config.toml
n_layer = 11
d_model = 448
n_head = 7
n_kv_head = 7
head_dim = 64
d_mlp = 1216
vocab_size = 8192
activation = "swiglu"
norm = "rmsnorm"
norm_place = "pre"
norm_eps = 1e-06
positions = "rope"
rope_base = 22400.0
rope_fraction = 1.0
qk_norm = false
attn_scale = 0.125
bias = "none"
tie_embeddings = false
parallel_block = false
init = "normal"
init_std_qkv = 0.0277
init_std_o = 0.0
init_std_up = 0.0277
init_std_down = 0.0
optimizer = "muon"
lr = 0.0015
beta1 = 0.93
weight_decay = 0.2
lr_head = 0.00425
grad_clip = 0.5
warmup_steps = 200
schedule = "wsd"
decay_fraction = 1.0
decay_shape = "pow"
final_lr_fraction = 0.0
batch_tokens = [32768, 65536, 131072]
seq_len = 2048
doc_mask = true
train_tokens = 332900000
steps = 5091
dataset = "wikipedia_en"
MLP neurons of a small language model. Each row is named by its layer, matrix (gate and up: input weights; down: output weights) and neuron, and shows model dimensions 64-191. Each number is 128 + 32 x the weight over its row's rms, rounded and kept within 0 to 255. A neuron's up and down rows have the sign that makes its largest values positive.
Before each neuron's rows, "fires in" lists the words (lower case) most often at its 100 highest values on Wikipedia text that the model never trained on.

fires in: "in"
L4.gate587 [138 125  63 138  76 178 161 108 107 188 174  81 153  96 168 106 137  98 112 125  78  50 180 145 165 142 123  66 142 159 158  94 145 111 125 128 179 137 101 177 142 130 166 122 151 141 160 107  86 111 152 211  86 127 138 156 122 169 105 130 114 140  94  88 138 143 136 135 162 134 141 114 138  94 100 153 108 122 168 165 123 117 147 211 157 142 140 183 106 184  94 106 135 101 123  93  86 122 111  87 131 110 143 159 127  97 123 104 127 102 171 117 142 156 151 124 129 107 162 153 114 148 181 122 156 146 122 153]
L4.up587 [154 125 141 164 113 255 106 101  98 135 130  98 131 126  46 112 133 102  88 109 190 186 108 133 114 122 137 139 145 155  73 162 111 145 168 110 103  80  98 156 107 110 125  66  78 131 112 133 103 119 170 139 139 146  87 174 147 111 144  96 118 150  82 117 128 173 135 155 191 101  92 150 161 103 167 127 169 181 158 210 104 123  86 128 143 112  89 137 149 145 143 124 127 102 156 146 159 158 109  61 114 134 129  78 109  99 187  61 154 120 104  95 144 127 125  91 132 128 123  82 119 112 127 177  73 160 119 125]
L4.down587 [148 112 168 108 178 169  93 113 134 134 171 120 164 187 113 148 118 166 149  97 106 181 114 101 111 154 150 145 183  91 136 210 110 108 132 139 106 119 114 139  78 119 120 190 153 188 110 164 122 173  86 121 147 135 131  89 182 170  95 136 139  96 130 103 151 148 132 110 149 127 154 103 157 155 130 215 104 127 147 134 128  59 114  72 153 141 128 114  77 110 122  93 114 156 119  74 108 128 104  79 186 107 120  84 168  73 159  98 176 126 100 149 104 113 108  34 145  92 122 106 122 120 112 106 119 187 162 183]

fires in: "in"
L6.gate580 [145  68 110 150 189 115 130 105 160  88 187 140 160 141 116 119 134 144  82  93 171 179 135 113 107 118 121 166 124 123 173 117 130  99 151 180 149 150 146 158 115 123  76 129 119  82 123 135 150 117 123 149 107 114 152 138 210  84 119 155 120  66 132 112 115 139  76 114 108 170 133 154 143 179  92 144 145  99 182  81  85 126 126 154 120 138 135 109 115 136 134 134  81 152 164 112 127 107 114 136 147 141  80 115  88  70 111  86 146 133 167  77 133 136 137 153 165 160 113  61 165 151 138 136 191  74 137 101]
L6.up580 [145  48  44 109 151 133 143  65 117 119 153 130 181 151 141 125 104  64 134  88 138 131 115 139  42 108  91 120 118 133 108 123 136 169 154  89 144 101 133 109 111 177 113 160 182 144 193 138 120 151  82  70 112 170 119 132 135 198  43  56 102  95 124 134 146 178 132 104 112 126 171  83 144 159  60 168 124 174 146  98 121 141 123 115 124  98 101 151 158 155 157 110 164 176 152 114 141 162 116 153 103 149 141  74 113  92 142  57 140 161 132 139 130 178 147 112 139 218 125  70 135 124 114 153 166  97  91  83]
L6.down580 [ 82 136  88 192 129 146  50 107 136 162 131 151 121 212 130 124 105  83  74 118 152  45  79 136 152 109 107 137  99 160 154 109 107 120 120 143  91 134 109 147 153 185  67 131 111 134 124 122 153 124  92 128 164 129 124  92  76  97 135 163 112  78 100 131 126 134 124 115 153 108 112 111 178 104 137 144  39 122 138 161 156 148 142 105 147 101 140 139 166 142 118 112  94  87  92 117 108 158 134  88 141  92 126 122 130  99 101  90  95 104 133 203  86 129 102 146 124 188 103 110 163 147 167 117 195 145 100 132]

fires in: "to", "in", "from", "of", "into"
L4.gate1171 [234 109 159 121 152 144 144 155 132  88 100 108 110 162 106 116 135 143  99 116  79 109 101 150 165 108  70 153  75 150 115 127 194 122 170 145 101 154 134 125 127 211 108 132 133 126 105 118 171 142 156 193 117 143  64 162 110  91 142  86 165 132 149  77 144 123 145 134 101  73 118 125 115 135 122 109 137 106 123 179 181 148 148  69 147 146 124 121 161 132 130 118 135 138 151  91 128 106 114 145 179  84 128 128 146  57  71 119 100 115 131 109 125  79 115 124 108 141  83  59  72 121 142 119 144 174  56 152]
L4.up1171 [ 92 110 166 127 105 171 195 134 195  94 164 132 179 147 157 123 129 102 124 104  95 128 166 108 137 137 104 155 126  75 151  98 192 103 203 120 131 130  95  83  63 149 117 112 128 113 110 134 145 169 152 168 170 136 111 179 101 130 161  84 123  78 159  80 123 117 134 153  62  83 156  89 150 148  93 114 106 168  85 119 159  98 149 127 117 131 160 165 111 129 144  61 134 185 110  98 187 102  97 143 186 148 124 188 108 119  80 126 111 159 117  79 120 108 156 100  61 127 135 153  84 113 120 120 152 125 146 187]
L4.down1171 [154 125 140 114  86  84 152 111 124 134 158  56  39 186 164 164 109  94 139 164 126 149 111 143 146 139 138 184 129 143 115 117 182 109 158 142 135 139 144 123 138 175 163 126 157 158  97 103 168  87 111 147 170 177 128  82 131 109  82 132 128 154 137  91 146 110 178 124 172  86 129 110 195 185  88 127 144  81  99 104 157 134 138 112  88 108 181 150 112 129 114 130 134 130  45 124  84 130 127 164  98 134  93 201 136 144 109  86 125 125  98 100  73  81 134 122 100 134 118  91 149 129 100 101 183 136 100 132]

fires in: "the", "in", "from", "at"
L5.gate452 [133 111 110 121  99 122 106 110 165 128 168 112 194 113 197 160 187 100 139 152 158 126 118 101  62  90 120 136 156 136 154  86 107  71 150  96 107 125  67 110 109 130 163 130 204 145 107 122  79 139 149 124 114 178  83  83 187 130 111 112 131 170  37 159 163  89 131 182 171  97 130 156 148 128 140 150 126 106  77 123 153 163 140 123 159 122 103 116  81 132  85 101 128 132 134 120 126 135  77 129 116 164  86 132  95 117 159  81 112 164 146 110 150 123 155 119 118 191  80 121 155 103 140 103 123 123  78 141]
L5.up452 [161 172 100 120 105 181 183  96 114  91 146 156 182  62 128 149 144 175  95  88 118 149 105 141  90  61 111 124 102 129 145  90 119 120 155 111 124 158 145 127  90  98 164 127 208 202 125 166 115  53 118 103 103 130 132 114 148 170  81 159 119 126 115 184 172  78 155 183 181 140 130 138  92 185 164 153  96 146 123 138  79 176 117  86 137  93  87 151 116 147 147 109 160 122 101 119 174  83 167 139 127 138 148  76 121 141 153  84 147 116 190 165 142 101 143 113 110 103  85 115 154  80 117 152  74 132  99 159]
L5.down452 [167  90 134 104 109 150 114 140 151 128  98  92 169 122 139 140 116 118 152 136 147 138 101 107 126 155 156 135 115 139  67 199  99 150  93 144  77 120 185 140 108  72  78 179 137 100 148 113  90 157 164 157 142 100 141  85 131 191 109 199 103 160 129  36  71 155 142 176 110 178  83 145 155 127  62 122 104 155 137  80 139  72 115 140 160 198 154 111 154  94 159 200  84 110 141 153  88 130 175 124 111 152 165  65 131 153 127 166 139 149 112  49  56 131 165  86 121 123 176 144 145 161 162  88 203 113 155 114]

fires in: "in", "december", "january", "october"
L2.gate1093 [169 129 145 100 126 118 137 164 190  89 151 115 160 181 149 102 101 120 115 107 106 147 127 131 145 189 127  95 131  97 136  73 145 103  91 140 145 158 132 146 190 104 117 127 190 122  65 111 152 152  98 167 115 151 134 182 100 103 121 114  74 125  63 128 130 132 125 177  95 176  83 140 167  77 108 175 144 113 118 140  89 114 102 101 120 146  76 153  97 122 131 167 177 112 117  93  69  99 103 167 172  51  92  82  66 101 108  93 148 102 103 155 131 167 122 184 109 133 171  97 128 155  95 119 160 162 129 142]
L2.up1093 [178 113 108 217 139 139 112  89  84 103 141 170 104 165 105  97 103  99 145 175  91 137 169 187 187  94 100 117 103 174 108 123 100 128  60 135 124 181  98 180 106 149  60 131  67  78 144 139 149  76 140  72  98 148 134 121 141  86 190 107  89 142  86 209 114 155 118 103 108 108 137 137 114 189 137 158 102 163 166 150  77  61 110 112 126 161 105 101 153  95  96 136 140 140 189  76 109 154 167 103 127 144 135 125  96  99 136  84  93 127 163  88 103 147 153 140 133 156  65  83 132 154 131 132  77  66 147 122]
L2.down1093 [122 174 115 155 130 138 119 109 147 167 162 158 135 133 134 109 151 144 136 123 101 102  92 106 157  75 116  93 136  63 118  61 108 172 134 179  85 117 107 150 101 120  44 163  95  97  77 110  84  74 132 175 120 121 107 170  83 137 115 168  43 108 154 146 150 138  91 126 110 111  99 165 126 142 114  98  71 149 103 173 122 166 113 142  87 140 130 125 106 105  88 142 225 141 141 102 113 108  85 128 101  67 130 108 109 102 162  98 105  99 191 112 112 124 124  74 122 143  69  93 123  95 109 127 151 139  96 135]

fires in: "in", "from"
L5.gate517 [174 129 137 157 100  59 144  97 125 142 126  71 124 140 111 189 161 122 110 161  82  67  96 169 105 130 112 112 139 124 194 107 155  61 158 147 110 189 157 119 106 133 171 105 165 134 141  86 100 141  29 133 120 109 145 108 102 110  87  92 108 145 104 119 153 129 160 161 173 188 120 136 108 128 144 193  65 109  94  98 174 190 209 138  96  90 154 190 111 143 151 130 108 118 130 117  93  58 127 124 194 151 109 172 105 106 182 117  95 166 118 142 116  84 139  91 148 117  96 207  84 146 170 147 123 138 102 129]
L5.up517 [ 94 124 144 117 114 167  99 174 153  75 130 152 123 123 158 103 125 157 135  88 136 136 151 125 172  96  99 139 170 120 105  70 166 143 170  96 104 127 203 182 161 144 105 103 129 124 147 100 168 103 180 161 161 152 113 124  80 103 166 124  86 116 102 176 163 130 178  67 181 179 187 129 136 184  77 163 127 109 181 154  78 148 113 154  66 173 133 127  84 153  73 135 135  90 115  97  60 115 136 161 124 142  87  72 137 104 172 109 178 121 141  48  79 128  61 144  98 124 174 100 183 144 163 148 141 142 152 134]
L5.down517 [ 72 140 129 100 143 154 128 105  91 122 172  99 110 184 136 183 106 110 119  92 124 122 160 126 122 161 142 156 120 146 104 104 120 121 127 137 155 177 124 138 193 175 142 145 181 132 126 138 106  87 141  27 114 190 146 139 155 129 180  71 112 154 166 146 147  99 127 124 159 119 131 113 116 161  88 153 113 131 156 137  80 102 112  93 109 166 109 122 144 158  95 130 110 120 141 151  86 138 123  95  94  83 135 125 149 140 137 128 155  77  69 125 179  69 101  94 141 173 136 101 148  93 173 110 105  94 108 123]

fires in: "in", "of", "born", "still"
L6.gate60 [136  89 135 112 149 105  85 103 106 134 152  89  70  76 117 147 131 170 145 130 112 175 200 174 156 153  92  96  88  78 114 161 118 139 129 110  86 124 118  96 164 174 167 116 134 129 127 132  94 172 190  73 135 127 108 141  90 133 110 118 164  99 156  64 169 146  68 168 165  97 133 120 122 158 139 176 148 134 110 153 176 166 179  99 109 158 150 173 125  96 152 189  89 139 143 121 120 137 118 164 164  49 140 146 111 168  98  78 143 125 127 111 147 143 130 126 104 124  78 136 187 146 146 104  81 100 110  91]
L6.up60 [137 153  73 164 116 132 129 128 156  91  95  99 105 152 135  72 158 130 120  83 155 133 123  96 116  46 160  87  97  55 123 129 110 123 115 132  70 125 148 160 194 147  78 135 158 158 110 111 109 111 122 185 165  84 100 132 121 182 126  99 140  70 130 153 157 151 173 133 114  65  93  63 174  97 121 120 177 115 141  82 149 125 122 141 121 120 166 158 120 137  89 153 140 165  68 148 134 135 133  69 157 140 153 171 126  96 116 120 174 121 171 131  81 152 118 163 102 153 111 135 158 102 146 117 146 151  95  82]
L6.down60 [167 136 101 123 168 214 146 125  94 144 138 111 106 111 128  90 151 143 158  96 193 185 157 109 143 130 153 130 152 127 132 127 167  84 125 160 143  99 206  96 148 134  76 128 188 117 114  88 120  72  66 127 102  99 148 112 119 161 148 140 159 111  79 127 150 154 155 105 123 125 106 114 113 129 144  98 107 100 167  94 155 128 120  88  99 122 134 164 119 188 117 116 129 125 128 159 126 163 114 139  94  66 160 192 125  89 119  64 137 154 168 134 144 101 143 179 113 198 137  67 113 187  98 125 121 184 111  64]

fires in: "in", "to"
L4.gate149 [ 89 127 167  93 130 106 127 161 130  98  96 147 171 132 133  93 168 130 139  90  63  97 107 142  78  79  63 147 132 169 173 110 145 146 159  85 173 152 105 119  87 157 126 141 150 124 119 157 161  95 154 145 130 114 131 190  96 107  90 188 204  48 121  74 155 106 138 111 163 145 173 160 225 130 134 173  53 106 128 112 135 109 172  94 152 178 117 125 129 149 113 143  89 165 177 162 175  90 116 123 114  98 118 168 109  77  78  23 118 122 165 139 114  80  98 180 102  99 110 130 174 151 124 144 111 134  93  97]
L4.up149 [140 115 165 139 141 105 125 161 156 108  84  68 108 165 145  87 121  97 133 120 163 168  89 161 175 132 146 138 144 135 141 113 172 134 166 110 136 106 168 125 146 119 124 169 138  62 119  93 111  61  90 133 149 122 163 181 128 171 165 105 123  97 156 110 142 141 207 184 123  51 103 155 162  82  74 141 110 130 154 143  98 129  92  95 117 164 162 180  73 116 149 118 181 165 138 128  34 107 158 143 130 142 195 194  86 113 151  65 151 108 102  93  87 152 134 120 139 122 131  51  80 128 101 130 167 210 152 148]
L4.down149 [118 128 144 119 115 191 136 134 138 125 165  96 166 136 135 192 110 128 106 118 172 111 159 123 176 115 112 124 154 152 141 133  89 165 133  80 161 143  85  78 166 184  95  97 174  97 118  96 125  60 118 151 102 143 116 184  86  84 137 153  82  64 158  75 149 163 167 149 148 108 106 123 123 109 101 200 113 130  85 160  87 129 100 148 141 123 131 195  65 159  95  69 129  96  98  85  77 149 134  90 145 111 121 183  77 107 145 122 139 106 158 118 131 132  80 188 142 129 105  81 196 186 139 162 185 198  79  97]